MLP neurons of a small language model. Each row is named by its layer, matrix (down: output weights) and neuron, and shows model dimensions 298-447. Each number is 128 + 32 x the weight over its row's rms, rounded and kept within 0 to 255. Numbers have three digits each.
A block is one neuron, or neurons of one layer that tend to fire together. After each block is what it responds to, as a language model described it from the Wikipedia text at the highest values.

L5.down211:116119124156137145149197140124148110140084107110130156118108103176142213140150118111101140076082175117164129146106130086154196079132131120158058134154110084175111125127159111139164135152173138140169066137133160148178143159091099164108123093151154130141123110162150067134129140087146150163153149101147136154198134107135090078155133108120141158137212181112138137171179145137122139088096167148168123185073129077112161074114074116149094151070202125079123
L5.down282:188104077097083150147125106048119126108098135106120108109126128157112102140145101081125094134109082158131182073109105149169116138166119100136106074112087161134139106174183171129135129173070139177130134112155097124068124066177140176139160080174102145107098130161158229084122092131121187138138126128092171135150106157119138153083107089123116094085165083179122117096135162120185119138145164128140183112117072182081067145150111113198110149130188150124141
L5.down294:149143127165107163113149116132135170132162186090113154145095088114127151127167122113160153117115115172071175187140102156127050169108056171088148066153139115132103149126100077157141155141079151172159221110119078131110102094077089108105097179102140093123131159127093135080171128083118131153111160118117129088118112108109129129075145161141164119130129123134112137107122123117092112145090101171126162085094062109124123120142088106107080128122169112122134
L5.down432:123126179127126128128095125125094141136132134147166123154142110099154122141145114162057164156082141053119167165122112089183135157112161144159178131178124112214109105103065134054125123132155106143124114111109140131154129081092079130123111138093088122107123201159111106103171192161096178129121125082167139129127112094098170082110084151092123171131150124151156154149058128102126095035122127092132151101066123142154156154131118117163112163115098141090036
L5.down438:076123105121157129102130108197117122135064112146140130135147094119057067135096144124151139123093125114166160162130129122142079110114100040132164099213095117180114137109195153133145090131118150084194162145144114106179133079154098131150148143139152110117107119111106123105117131121110097102147149168170130152061145174121088086079149154160103169147116148119063183136103168162114137096120146200174101142130158106172116127111085122184123122217167146176145
L5.down495:083136194126141114115110180155167132140099129146210126125089075070169136084108194075167096135112145175166132125130107127143117134153126145123159138119115113130145183100100139134100185124151087123183115114130121125094141137071122126125138076102128115091161115156128098122152122066168090060161147127145096157175121116063122125120145115093138145106096116111126178198058179102139136152164111111106153164121091117135142074109141082181123167164125113163078
L5.down556:138151142158098115154134132095154076167181149075200070145148105135138128190122094178121081043111121173106115074042104136112156171106115196164096130137127165099102037135097124129107123106136090124084138083109140147125111109151135170171109153099160099133103126115179150171130143079133118140093101091098162100146160137115119108103120190150189120144122141119131158184131178126136121117105125102139116099099109129125101130136161110140131165169132159095077
L5.down575:112112157156080179085122105129117027130154121097152184155118138088163123141166058079143120211127127159095123062074137186107144140156162128086135122096144156076114144128101102124127102115080115086144111108124138150124132138102138120169155113159147168121130122151132107108140119099154137077160135155139147115172110115144114121146125084063137133142132085130108152113127105125139124159118108182131187108115109157105105135189148120122175128116119145114072
L5.down594:164133121139127130129160151168088211124126135123147123164098162137172098150118125171120121129084115085168136170148107117071089103076143116180101132171166107138165121143074132117114129176132143117142133182127136148113097159085094116095186110111131192195118076144142142109110102132060126181114110182053129136113113104126182124118152143169142084083063125083093123132131143150118143062118100152093157136146093103117074135151122113112107110123181116141145
L5.down650:131134093125092155173112118086078141141128122100122100137094131143129106110123166134076086108121076143117080148091095170114124111104135157117126088074179146115132100160129052161080145113149128149162177119152141128085128183122187081149160142151041153119135117158142191092124177095157141162157108109122124110120122139125144065149092139156108023115098095159123087088070133160174158118129112142088143113109049120141150196150108096099162129133166130124122
L5.down753:151198069189102128131114110110154129079158143093147097124161157161117146154082122126087137138107102143159137126100082149178104165114162169184214100148138119120154124107106079106123073148068158157167180108132148128088154097163144161102123226153121144180147149156142121140096164135202186167078114152077177099101130096129132151105152190110082080100137120104073088126134106181166147091097117093140128140104112123149147070154131087153115115151159149132051
L5.down1097:182146118148091063145053073132115109124125169206115101174099101118165105119106093030114146138135138132055106080118116207139124142156090131127181114145145117170103166135165119108130143142108126121144110111130135160203144128155137103068128135128138091099068081091145112131129134194160132162141122104135187086124105139126111099128117116191115089186164180120100117080135137052130152101136134120188176134099143088131142130165130101116097167061185117173134
L5.down1284:128151175097118097152155133073142135064112159089143141191149159172194127101131152107154158126114077139154111164150116130096137083098079085080148131072128153187106118093114139106128123121157130144213122115084113172169131143076111148076124144091131120174147111116137107145119167124083182128045176160111112088093130096199086146114134141133140151105130105107106095154147113131112139138140150149109116111149128145156126081166170078158083163131136126148108
L5.down1443:108163091150087140118125146071134107157155085113148093168162150120145118128161100070126088074148096134118152103175180149127117113104098171150105132145134093099116221162110077146142146093152131133139075169116075124151126153148146110080133174154117135129110215155124164091114138143128122113132181168165090177073179139092125082149121082032077097115139159195124154161102128167139073147168174162061146146110063139116121163125142100093092127121162096185128
L5.down1459:155166142122119158161119139129107155110150128135110140062119153123152124070108152138096115106169105151114107121089112153125105152153085137150181131216176146162153154084065114094136165166126108080152106091116101115119121090132052081176106166114101138145141101149112107102156214162174164126110074107123129070136119102166112156073139123108116075107141116189129149143050143113152163081173116125125139105187106111130115144136164040170080121121144102197147
L5.down1757:154099160202121125179136150136126129151137077124115193145109179135124156094097115127094120101094155110116116146076112129106124056106200117107108118121187146157159093142121126147134121115111091153131140183071114116103057133127098102063114150120100148146127147142113116172184136186138083184122134118110114142122039104122105085112115116132120128107121156097115142120083046104108131156102076059111130087143129152146152091132149198222118166042099184193180
Description: Sports match results. Words describing a game's outcome or opponent in sports biographies and stat tables, such as draw, defeat and against after a score like 3–0.

L8.down1688:125072105145180141133142158137142098106138115162132141091124062154149165142059141099092112122074122153136108095089145138092121117171108061131132102088116129150098132147159086163110172206135101156103186106080132138086137087145104067131144126128079051072103124117101088068114100126150122178108145097149109104129180115140140121129099138096149168162107123161173104161137102176170142070102092116129122108164113123145156115136099114140132129150133129080096
Description: Paragraph and section breaks. Line breaks ending a paragraph or table row, and closing == of section headings like Career statistics, plus scattered word pieces such as se(aled).

L5.down128:109123105099078169083140139160127102122098056168092098129159105114132153119158149134097081098153174127163119102100126208097100097156141139128104136126127098162145102163135164117142105121192120099163132183097147121101079153120078138204140079149116167069096072099088142157132167115149120166138079090159165062122141103124156159125127141151153148166125114113137139113084141117095102068138139198111106115124142135155117152158091138171121106175180144131122
L5.down164:089131124112163106116115133061152158102161201154093116126164130124086134132180149069095086139099100154130135098129105059150079062122163140197109127097093158170116099158130186143108082158115117123147168125071097153126154144155117117093134132142131134139155084160158134111148219116142166108135085134118100122140150067084165132102113154142119159146072114155103133068113094156128176078168132183118139157095177147133130140099143142147124164129150116124155
L5.down291:148113074067113132137158116134158149113180130163125173181143152164124178113137066161117054083092130119111085082089051083141140078114113124099152124115186126155131125159104108121139165147137140142070170068162086143148153118199120147072126116117082117150171159142091141126148094186156150117093097144159106128114159123176070107148113130132134149186175140159154124163089127114135081126085114214156103118074130160087148140067103107066096131054137121110185
L5.down356:136112136115171102142112091086101143154167100131073174181067132117128174136163151085121156112098156153172159035161171141143116154114127111150122115140076173163103161099057164106139119082107163081152144136150079121102133084095163116140152130067108092125156121071117157092144063149078173171143114106127070092142137115141178163186079100143194138127108111123126145134125164115099145157160126134087156121080116133160152152111145177151160136140163125108119
L5.down374:105177068163148156138154133114098113131129183154124194135132076099099069084174164145116167152147049116116139105109139129159090191157124119143130183152211138072074145154145091190099126086148149134169081091142172157148130109118154120106084090143076075123150130082145176141107116149130106121067124134125150114138116105159093108157121151119095116156176104089148171125133107064144173125120106125076137091170129114060135156145112090097155128149134142133065
L5.down608:131140142105134178120167110116093159080128226169145152126107125067125066125096151124169132148124160190136129167153141114093113135142106105122134065115147083123127203121130207102112119208140109106115119165115126208093162134102118088140120135134151139072119157173149102127148165136121084218192129123144179130174114178092131120176102133141088129111144112082107108175166137144177097103159140145069125115124148157130119129114130174129137158179117177080116
L5.down723:105157113120128131165179176110127139138107113145111172122104121068158105124143154156108118079061119185176113127149119120095164156087127182170131071141156182105166050116073132097120107134157144121097116127059144104104118120125099178141200140199158099158136134153117113155134132125123088096106162097105143149111114156192161119118116115134178206195176150101103199119182166155075116113130196092109172125159147127049142093074119085125109092097111111168134
L5.down871:123129140131103105110132077169153114149127169114089121124150134069156139078109133064101096122144091152135137143158175125128134172076119147105139118145134138129125164133148096106112100142204154126141135081051083150132133137129103135089092085110114110165107134150110204072147191140176141168085143148030127132130133084090175144114062143152170149159166146203105152126105142138146169105120139178163091152109196164130125126081149119135154134128109135147132
L5.down882:083181159151127095124155147165152130082076138097129129147146126101175129158126146175130192141105168134059118123135153137195112140138069163111183082155108136139069100143126149136163137105103092133127112145158102091170119123123158190131095158013097121134115136124102143108162193127119172155157152108100181136113115145207156159128131140061144128150096111109158147142113123162134083095121123097151147174142138035150129163147159141231131095145125135165095
L5.down1059:111072139118131086131120139185148050153121097134134150147167102173152105103106110086142167080077145027157153119167070144108098089098066143093130127130196118146208118107134117143128099125147121103098184158091198154159136136168138071120119197157128122132188141167101052197117081142186083098095074125136108069095100091133114108151162125131136092112092121117142087167148127129101134084140148095124163111143105083106128136084102157103172115178117142140146
L5.down1209:148139139157175132109124123172153129087138116133081102096104097185146174172101171170089125143053154101152155232125150116133141158143074149172150066121111162170136113127158089148152171141167130119143122132130137172122117147121142116167154164140139079115151059118115137177191102066139140152125175101112135139129099149178108073114138120121133062088179108102093168151076096190148109100141184131193170154142122081139054128142146113086156117121124146130124
L5.down1249:149144165205114093112204125128109150173138124120128140089136134093157123082168090127075120123126129155068170160115142154106164103185105078109075164157101109170109180098151132125126114129146130088119159138066141123141162155157132153128119104130099111186128093153162112123123091137125162138138159094127148142099124088133122131116172127112177153138133156202153119117145062073093153118086145088108123096155122168166138178114139114056105145121152033106124
L5.down1302:123113162151130075158099078102146147147138109074164121153069125108111106118156121156160079081106123064139118102143096112141079117123082053141120139129143162157144162137119139077159132150055131152166124118090062034167191133147109096151177128156132134170181116152115138169091139166120145136126153094100100192121100046115144093082113124145141139144124123165158191108158097155160155124149080143138132017199209171117145107058141142106127123134135089111152
L5.down1304:080074122183126129138159081087157170068161165107056102139133160144039167099085124047102155082094172091151102105174131126158070143126087147091139107158115099117098120153094100109183091108200136183171121097106136185119165141183132196143076101089123151142113138126133132166113113100145151123100084123099141129135114070124102132160142106153162206115134135158125128078141120130148121112088154090147051169154191129119185096149117153100125115161141089147118
L5.down1539:097150075160100130121117130130176125111114120072103118141123088020228136134162145122144160146072097125130115133160133078145153122126147103156104209103142153157148136115081051101087101082020059092176093129146128113074096140162136166126093164103152137103133103090135159060145155118165101101151133137171110122082117154115133147143142076081157139105131119173131109108103116098115191101171155149136150159115058176123147141091063132150104134156192169168128
L5.down1765:124091150109154162156094144134131129176108117114182080099084149115108066116079167049140066146162106120120127147110118083131117173104156130187186086140141110154179107119088125146075112088182139146137152158113120125142145150095102051204173123124137156111122155140160130149107099145111151093130161107127094078106202203145123084112144151104134150175109143086147096164141148166155170044116138169144109145149117155092129119166101118135162081101150169122143
Description: Zero in stat tables. The digit 0 (sometimes 1 or 2) as a cell value in sports statistics tables, above all football career apps/goals columns, e.g. "| 2 | 0 |".

L9.down32:157133149147135111104087107172100126121120159120146104086100116155151140128077080095149091136154159082138144164116181139111068152051095145150113103126134146153110155137102159117129115086093119142170132153148118109077181221068082108176075123102170139166122081186163140138187108094101123171124122141109117194077201136139122180167118097170180134111091072104136109112055167076094139147172137150123128083127157183130138134114168089132163169106135170098082
L9.down407:104140110119141172079084139130172112092109106148182100118097140149094143129111168103106142140120146161133102079082146189119115150082115131146167158117126149130221093174120109086135086140129124115118120168129157203106179127092115128137163080151093145157160069177187076046155107086170130143161188194138098135153082133078190130073129147047134167117147109155088155112105155141131128127118097212102117170198147114118144101135156147138182169127165105120074
L9.down571:152164078134088140099166184111094144144168126122120077102140151108091106086070165140167101160078155104100154051103117140107119138151094089167142131142113165166111117117222144164099157133155115118149134098135128119075121157123210152095123136110141137088149107142130120088142202104094167196178140162139156118137094099167158119094171122105179206140140118102114147127094153120147179152123140138154154104099150135089105151131094120089084133118100097148175
L9.down1207:098123181137161141111144187091127126106115122140139110070145118165088147182167119119135148107130130206117177153151138200156169106113188066222138131174132079082149116168145175139168113159106150124149098168128132123100136136138090117111137150164092137117133123087146127077156092097161136106119136128188140117107176137134165187146151078092133140096174103102166224147205136109132170123128111111163146125095132178162124146142080144179106123071110168162114
Description: Abbreviation and decimal periods. Periods ending abbreviations or inside numbers, often in tables or degrees (Pct., B.Sc., No., v., 1.93), plus rare mid-word fragments.

L8.down1604:123168168113175139098117107081109085139119141124169075144084118108149189118140159091188129132101105086209126165154123084095091162071106129160159116100147175164131115177116096119156144142140110123165124130103070103118136152080135097116090154087139100144165164132130116174136092149152114150180124136101144168142139083151099170127113103155171122136112122107102135091193115130145155087129101190152190114197181145088105096101145130099077134128081101133137
Description: Digit zero in numbers. Fires on the digit 0 inside numbers in tables, infoboxes and data, such as UTC+02:00, 0.07%, 2012, ISBN 978-0, and lone 0 scores.

L5.down18:155131099174136124151130087148113175109124198116115176101107170137158112140197185130184137097119067081143090098124066076087138181134146090129137112073140123106109142111123112180117088101091167096075138095120095112150068128176130104108133127136212161122103152118093130136123118085185124121153121190179110126074141171113113136141111081142146153105137180114115099105141124131086166143102168119176138139135178100108148163135093133142140127057190137165135
L5.down239:156114173152158073135136098152135143112136143130141128122087107142072111118140151138151103107138094154181089096166156112085140196138100172038089119105108100188156106096114128108163121173130138104113084135147141114132134154154142100160117157039156130104101055133132126128111186078117119140163108158083122156136119172106085112111153115179117135098147140149113086165122127117185171105181052156130083096106155095089137114172168100123136117153141172150114
L5.down321:086102159141082131130200158155128161168099095160153099038059117141099145140121156060209080112127137147145167136150135038091135162141106102165137127133122155112126088109170114093067173192127103091145118121082033090105165155166196139136141166110148060134121131164132077130183100116130109070155145147107127134171109085131119177127163101099103060125221133145093111118163153084158098178180137144172118151145136094148139101142092157222172081091090116100202
L5.down551:103116148112102074116081149140084158118158097048120151100165123204148139117102096122092131123159162098176139087120137070128078143128108141124146143084139140085122123223132160088086105116081155158163178160151178152083153178147150166143152101117142180154171083101171091076166125146071082092171091189132122081079110065098145178118133119090068092123110143142110066169172150157128132203154139113079127174167149177167152098136097122144091126128106114076171
L5.down553:185096205165149147106155127121122140111166115091131112098055080109120178121176206128125092151163085111152080130115105143208064181081175167192091087109155069092130142106111118163134115100136148083177151108140107134084121095138117166072137142115169143143096085161108179145142107093141187124134124135132074122208109145136141157140119177101141101145099134192150132130162120134173125113194168122127119164111093115116155123099150190108135132106212148127104
L5.down635:080106110055114153140087118120137134150105156111100121075080070161190095183131140130130139139162082137106109117164168121099141181132094098062135132132194121124189143102096126102117137115134139150118147137147119163110094133186111107095144131143086129156146118135143126148124164090102177130121107074155142085181164089074133151062106100064111180093171097148119076091130193141152099111111129092129165110095070093149154115102219082101097092091120107117162
L5.down727:132142198118147098070139098108116182152132200138169144148107133130115158164176108149151128115117078101108161119115153104074112176146111137153079117147130136129115140087126083091084114204120134134101131118120100198075085112110188126170119129126144095091150162113136071158173105115075125134126133124157166104077143070067116064113103132152148136063139124121147094129166097120132157147113104210133146115081125116125149145103105078145139142146147163084077
L5.down730:129106167123118148114196138147113064122076099136121136074115097088153180155155112190171103182143131122212153127098108125104144139103091134114136143078083083081126135137125118107138096078105208083132170104133096112131142099148135129081100128105178107187171158117154112117133115058172177161142083203132121123119118129056113101222145136054090118121160112139088067098087125161141117091165091153129148154132146115193148145082107152134119177142147174225173
L5.down757:143100130172148126080146126102105065136100125123080193137077129122142105123150170108184122133139097101155109122091116098065127145121137164094111173124084073149098128160080135129143067119179145131139105135089119176135100117130109059170092103106132144129162151117136114052133147124168124030147160155106140162122090098075123113180135115154154142147145137098138086072163117108121144105186146206095113068125148170152112112124059195125152046087096127067148
L5.down765:089127090120139122150155068131084097135152139148121125125182084143117180170178126205110074172167125045147122145104096074158157107103111147132149114177159122118154141171174176094144117113069152135152180113057107157108113090123080160109086111135129090114114152137152129130123105129091157172149038126146144130158142116102118131127220117137104141134164129065113070104111129170153130077152124153139168114139127151065137135113169123113113108098108131112099
L5.down810:143170103099184147123151090118090152096121128109201137107099141132111151117165162087161099180180073139068128102152187144099084135155176155050137145137050083142164119178171097134124120114154168101151170093123051150154162145163141154121129165110124119066117122154152196109150160121141146124134123111163080104157115116110090061154120080137096121131099080139163068176123162128159125179171175144121118147059149080076116128152077141128100141150150168144125
L5.down902:115113128153106145115060077158186127107089129104126117174093122126150123098136131160157129169134165225092070101105144156086161119095098149129155132099089125116175094127118171152214133136098123137070144088100093163132093137138109114134112157127099113155118160151118157087110140105066063153190114100115090126136114136110084115106104110088086113140160151171101134130175171187142071115150128170153129135205176168136086189119176142112120102150167111143130
L5.down980:128101106128135135088091128151172128150136104106122106148127169140143118148152079151094132124114138134146157145040166144092108136100131170135106116145107133087146083158151106140135077104137152133140121108145108130070116143150087092074121086092154104092123151131130087143124120131088187103164062182145078169137101104111207135114137135086169093156143107152148088159083168151113171111166172119085101196174098142155130149087116137161075149170109155178147
L5.down990:117138155104101191099103092095085091118090072125203158096134143112134199117136119097101133173106120128082166112138142137122110140173174126113095126174110138159118154158162120138049151143121155103085101063107110191126139106099100083123142105129148128123110123139145151139178084111143147145164137174075150148072116143117071157162141144141134121167152093178154073110198129137077107157130092076093198138111090134167113147168143153097122123098130150125111
L5.down1136:132107152120156116162123104139122080081170082147160167102172141127139165162157103114154196138132117090171097098090186091096123078102115131125121106098010101081113052119135140086137131078167151144145123114171091052150195098203119066088154127102147131209127137106156112076099110106112162178071069136116162077126081111075142126164098130116120058152159122145113162079172147110066148085117121058106165147134129112115115168140194152090132107141163140178122
L5.down1726:078142184120104092110139120084081139124116159079170138171118112109169140099124096157119126076168133112154135173123130173042158119121074106150039065116069121074114205160133143126106130090136150159144162129112122195053129089084151144104127132095164136197119122160107144125140136123121091204092063109129149147142146131069091112108170129094156104103136112118099096116132131130056133120102167092133128102087098174172105112139123140169138138142095102190121
Description: Word-initial piece after punctuation. The first token of a word right after a pipe, quote, hyphen or parenthesis, strongest for "No" in "No." table headers and rankings, also self-assembly, anti-tank, "irregular".

L9.down1275:109091182142173117101094128133149159149134136126088090163038116143071079162162081127174145089111092128114114161139044079148138127143159119174135129161104174129124133150179151167140068121135116088153164124091058115090179115147130121177176107146147160108144146075172102170133118142109153153125085185099141165070122150156060124111124118111071105095144159142181136120113140129107113091115083144133108131159098116162097084154121158110126142146168126114102
L9.down1500:162106144094117145119149126147144093114098119147129083142162202110114195099166079193106075129194075130100088119103096119139162172154159142140156173142125087096116113143082093144157153186090131128082101104107190163134169135072118156179137083139151097128106117165092183157135107114160159143138195147184201163078094105121178158112134140115128082176132138123154169148154159157110081139142134148159134101150136083108135162114115154081152126062100082063177
L9.down1604:143106110103164148099210108103134192102111135124151093154129081110180166158074185110173121127154100148140105146115056108087172150184104114079116160107095133155126120130065147129186169150104174096101128121130083110147131133121121100191125088163156148118116137071119093094111207088110085176109135169154094100151142175098123075112135076105127110110095049150105109134069113168134177137079134106189098136076139132061060140139171182115124086129148099102172
L9.down1651:170122124129121160142123144096151167133162135134081102140107132167185148158142216092117105113126133098124143184095131127131110094107091140128047070150090166125071106106168095157112137133135099122111173150101165150173058139129088091160072137124152148058193137138191190148092133147187132185091181146119154097165182147117110189152144156170188120046114137105133206166155112156126145128143108114137128163161170158152139059140148177198171094078146151117136
Description: Zero digits in tables. Digit 0 inside wiki stats tables, such as sports score cells ("L 0–35") and player stat columns; weaker on mid-word pieces ("Dis-pl-acement") and CJK bytes.

L8.down1270:106139167108121123114119158089115132123120231135098090170131162158091172119138078118156089095096138119087109130077129121080118107144130093059125137147150039091096150065122125140138112180119161145108132112124078133157118174098160097138142090121118118185121127119165122107122073150120152113120173113119100120080157144160089101135095147140124158123137094123088076142114147125154121102116112122183126125082102177109167155129089122111153069104096125173084
Description: Name-internal continuation pieces. Middle pieces inside multi-token proper names and abbreviations, such as the hyphen in Al-Taawoun, the periods in U.S., Maj. and Jr., and be in albeit.

L5.down94:158113115077130092111105105158095076146207171105102151185103084145149122109118155115126119139110196126123146161068119130078152159102090150132118113152089109109134120126142118123117061079122134168103133072106125152125095171123082100173140083114166123106129119119137150147169124119131159208194107166154144129134135134146131118136153167123110116082144145142104142141103064158129190093137138104137116132116065168131135159130132091114141125070165107119103
L5.down382:130128113102133125163191170082081121135184115103089114099175089143165139174103143166127141156177122104078143185162125137129083149100090086135124146085103150083113187189143135104138103111155154121073137093184111122131099122092152122067148210107114067177113110138151115146084096117188118131086164172135122065103117132145135092149131125094104043107089109108122151143094102223154131107097153117159175122143098116139047159113081068108112106141160221154108
L5.down404:129102155162068103144120095124069137124137092103131143167133120115109080082094113155126120164112119142136145124083095161141066085096120206136161098109123103120151200144110153145125100154080108052143074150169165157132144128147114135166154116086086172150182153114170174134154120150145222131169090166181152092145093087065124139173121108130145130098070100143130117105125093146101162067149148177134150109140098170082132123116147130128138178113085087093162
L5.down492:126112140105096081183121139121101072127223110077128115101114120111108090114171198112144148148171173087192151145140142109149102175174113090117107071120103096160060112142076103168119097100161107170162132124178107109196126111131187122167150122110132135116151132102121148095120160155122123148091124132142129100139146126167124155121074117120084146134164077145096105065133173111110091170083171123119127103090112114158080128145134156150172140074197076091167
L5.down697:112143098141106183062103081215078072124111087117185079101141155134149147155187077170109159128102154129174152223144112147066115092135120104168184129104111139080112178084147158134167127104166137154055074116133172110141105094186123163044140106123125121173156182127189123159109209165109074152101093090145159150162114113183171139109174143106126098177164117161133194154161128106157133143115165205148148169116140135096058108117142193169116141159196143144137
L5.down717:108160118118112132115105121150085179174167129197115197089091142169101099175149072055127151131128161139135116157124106155140134038133173046074114114145137113125136093157154067102141086118125149156181131197141116095119101106186139071094111118178089142175142142168117128130135131122132179091129150099120156173097111130165109171124107137076167114125124087032087122132091151096165128119132161147142152128119153133123124171116051092122108133136087095173125
L5.down749:074089137163105104073109120145116118122131092081086133094126087150120132131066137085114166151103165148065116147144222114128127106122060145114149130099152121157154142183101137101091151126085113132152145103099163092127097101156143067150137100099088148118108132170064124147129085070177168126132113153135154057118196135135172112132112156094165104095153100106136079138098100073097123105101172047169134137098115184130145164170090135093166168129154145197093
L5.down750:097103100148147091153135112078122119128109128118121156108170115124163130163111183189108090158147158131103140110102153087114165082165113134187130099106183081120157118155106108123135079130204123167139115093137128156125135156114151118212098128146090124138097031160194112108126108054186091063160145098114108121147176124139110046108152132135137112143057164207106130191138168140115101116153112116123118166155056107175154115101145102140129174117125061160119
L5.down772:115184138080143074135160120123096069063167116129107197104158184085124119158118145097108086095152148069196123206169153083119125156134150088106125117134153104133105085131099145152128040151112142144167111115140137156155120121149147127088138119105167127175137117139180088131086206104173085131098107146161123091180080106172136107146171167118136134127141157172105168158095085139098081085128107145168112066128132100200079115116127150148183157159108112149074
L5.down1074:185134130116124110180110151127124107130134103139087142109140072184130119107156087145092133145142115117107137123118152099138143093136101112165074100142156115123170121150128176149091181117060095121142128136086171145108169097155107114154179152121104091126130101090113092057148055052099142075122099184074134125129139137152125125108123085120103089148101150091110120176150175118149112114070090162087110141150131100144117101114119123172159124154141119113114
L5.down1198:083168132109156144073177121164170129135115168131158121086132169084153107168151184085084125148111108163119104175150131152103119148129101138077153130142181127128096113089138094167111118160132103091070035185119161122153163148078078090162140124156116116173156101123106130117131063079201131119115173207126157071106119086126075098141150148114093106147128160118152161174109086120106141140139072174129152066093113171092134074080131110103128206130095148157094
L5.down1317:154135118184148087134148121150177108096175179151122161109138080185094039143138090070117120162114121121130160115166104098079062109142186126146138176151122131101122039112209124133157095115057184154118135100084085137086115177136143079142169164134119173104073128148138093144082083112154086173068127176093117086097117117183142166144143130079157130071068102106116132120175114153168121117155119102197142116121154101145125072052116139078134093155134119099098
L5.down1451:101165121124086071155057122133122136183102083141131154079154170120154135122123172150160078141099159104097129129171152171138129167137120117158138129127199115121151143095115122201089148085138134151155051116093090122054109112098130097144147128155044116147112176160138154134132133146172089141127114149165103145153084105079168109154150115183102105145084147136140137150084126156127160128185120176179156184177099144116118079133132127166114108090119185154133
L5.down1576:162157105095153138146134160165151141109087116109122142116146115192152119121116148147222133119137109108129138121093200137162215125163109180126138125140156075127142085076090121090042139159152123148116136126123094123095118127118156130195165168157128165113093102131097162093106205148115144096138198143099130131120148107096138076154120135153144154156124164090169082090102178105132120132125084139163167151100092066132141127114184156128107127059095143102160
L5.down1645:159119122117172105140156101098168092124111146132127109105182128092160165134100156161179106128148127116114164151104152108183145138157149172105117157165150137098085056170162143115125166122113162160109110140174073111150109122131135142110120113116167182100134152090114154129131097092123167133158194187079085088161152151146161100120048041178097165125116179127106128203148146167154108163123141142133067092187109146112160119170150072066098069150109145111126
L5.down1663:194120079075135101119149133192155155116141122141133182101171149165105073158101148144192121104158146132133124131090150147081180151109120130153117108154102153083159130203149172145086102141160112150154151094148102110128152123157146136142123202122135093171149119041108132137105115121135127157107158164132180155157101060095116065130087093194103091130173158107129184125130201116122106130057133097093174142153059081138110143101098158118167132162152166074122
Description: Mid-name continuation pieces. Fires on a period after an initial or abbreviation inside a name (James C., B. J., U.S., St.), and weaker on mid-word pieces of names (Wood-y, Bever-ly).

L9.down251:114068191100113143171113156137172129120073099154118159133071108118184112106138178127091130153124129137092093145133129186108105157141098077128105137083143138080167161141074084092126114156114106130124127128158113117113046118091186095126120123117150145174130106112194148146108124187164094123165071178086112138100100141125163118120120103127180076152149158140131151121103129074109125110130144139069142120130137136137167145154079089183096132127109173122116
L9.down999:155162173116141164095124157142136168150081151165208127110159180073137078182125123180182086115172157146151089134119125086114161094146099136115086127105157081166107167103088152132081100154127130107152181129110161103127118111095138140049141220143170169126104094086168138126147106120126110158148135153121118089151094088120143138241146077116116091186155176090068061091135101115070173137198129097129194112134122130148163134184093125143167100137161133092050
L9.down1382:108137140152166164139146103093080118124101141114140123098205155126123185034086148183128089083115155117171159117053075143130143159122163114103141093144150175119160117082080119158140089180107170144135125105150162168159123107114152089122130147100153101109126125186054127145127208158140075139194115126158134120148101075129087204121114132129135083117157073136108103099105115097160158170102197114114158155101117117099125159108151115180125106133139163143085
L9.down1723:102200123160163101142149128166095126150091159078137115151129135134202166121114219144142117118131175163137189159168120168117160150157154146166114110101075077154122144108076159152134129116115108092108182060156125170136170126125094176188099170126145172139136112125119095170154159178173144049162144190098092153145091115117132137178087157128155090160094119187126128096113086100089189158153150115145122161111082081163179116195146140133079164181142137124143
Description: Ordinal number suffixes. Ordinal endings and words after a number, mostly th in 6th, 14th, 9th, plus "place" and "Division", often in sports tables and results.

L8.down650:181153151114141149068112134087137083062144157077142095138148174146164118152128112135140151090059158110119162169143161157145157120098095131124158123158138102156151155152054170165139177186144100111106134134145121120136101107133166115129168124179129157115181136164166120115138138185111128163091071151123175110118188154138128125109101110106095168122168113107160103142168116146098076130149154124184138120134120099114173109124094136166076105165175124151092
Description: Sports career record words. Words in athlete or politician biographies that describe a career, such as played, loaned, served, appearances, and signed a deal to, plus cells in sports tables (team names, yards, goals).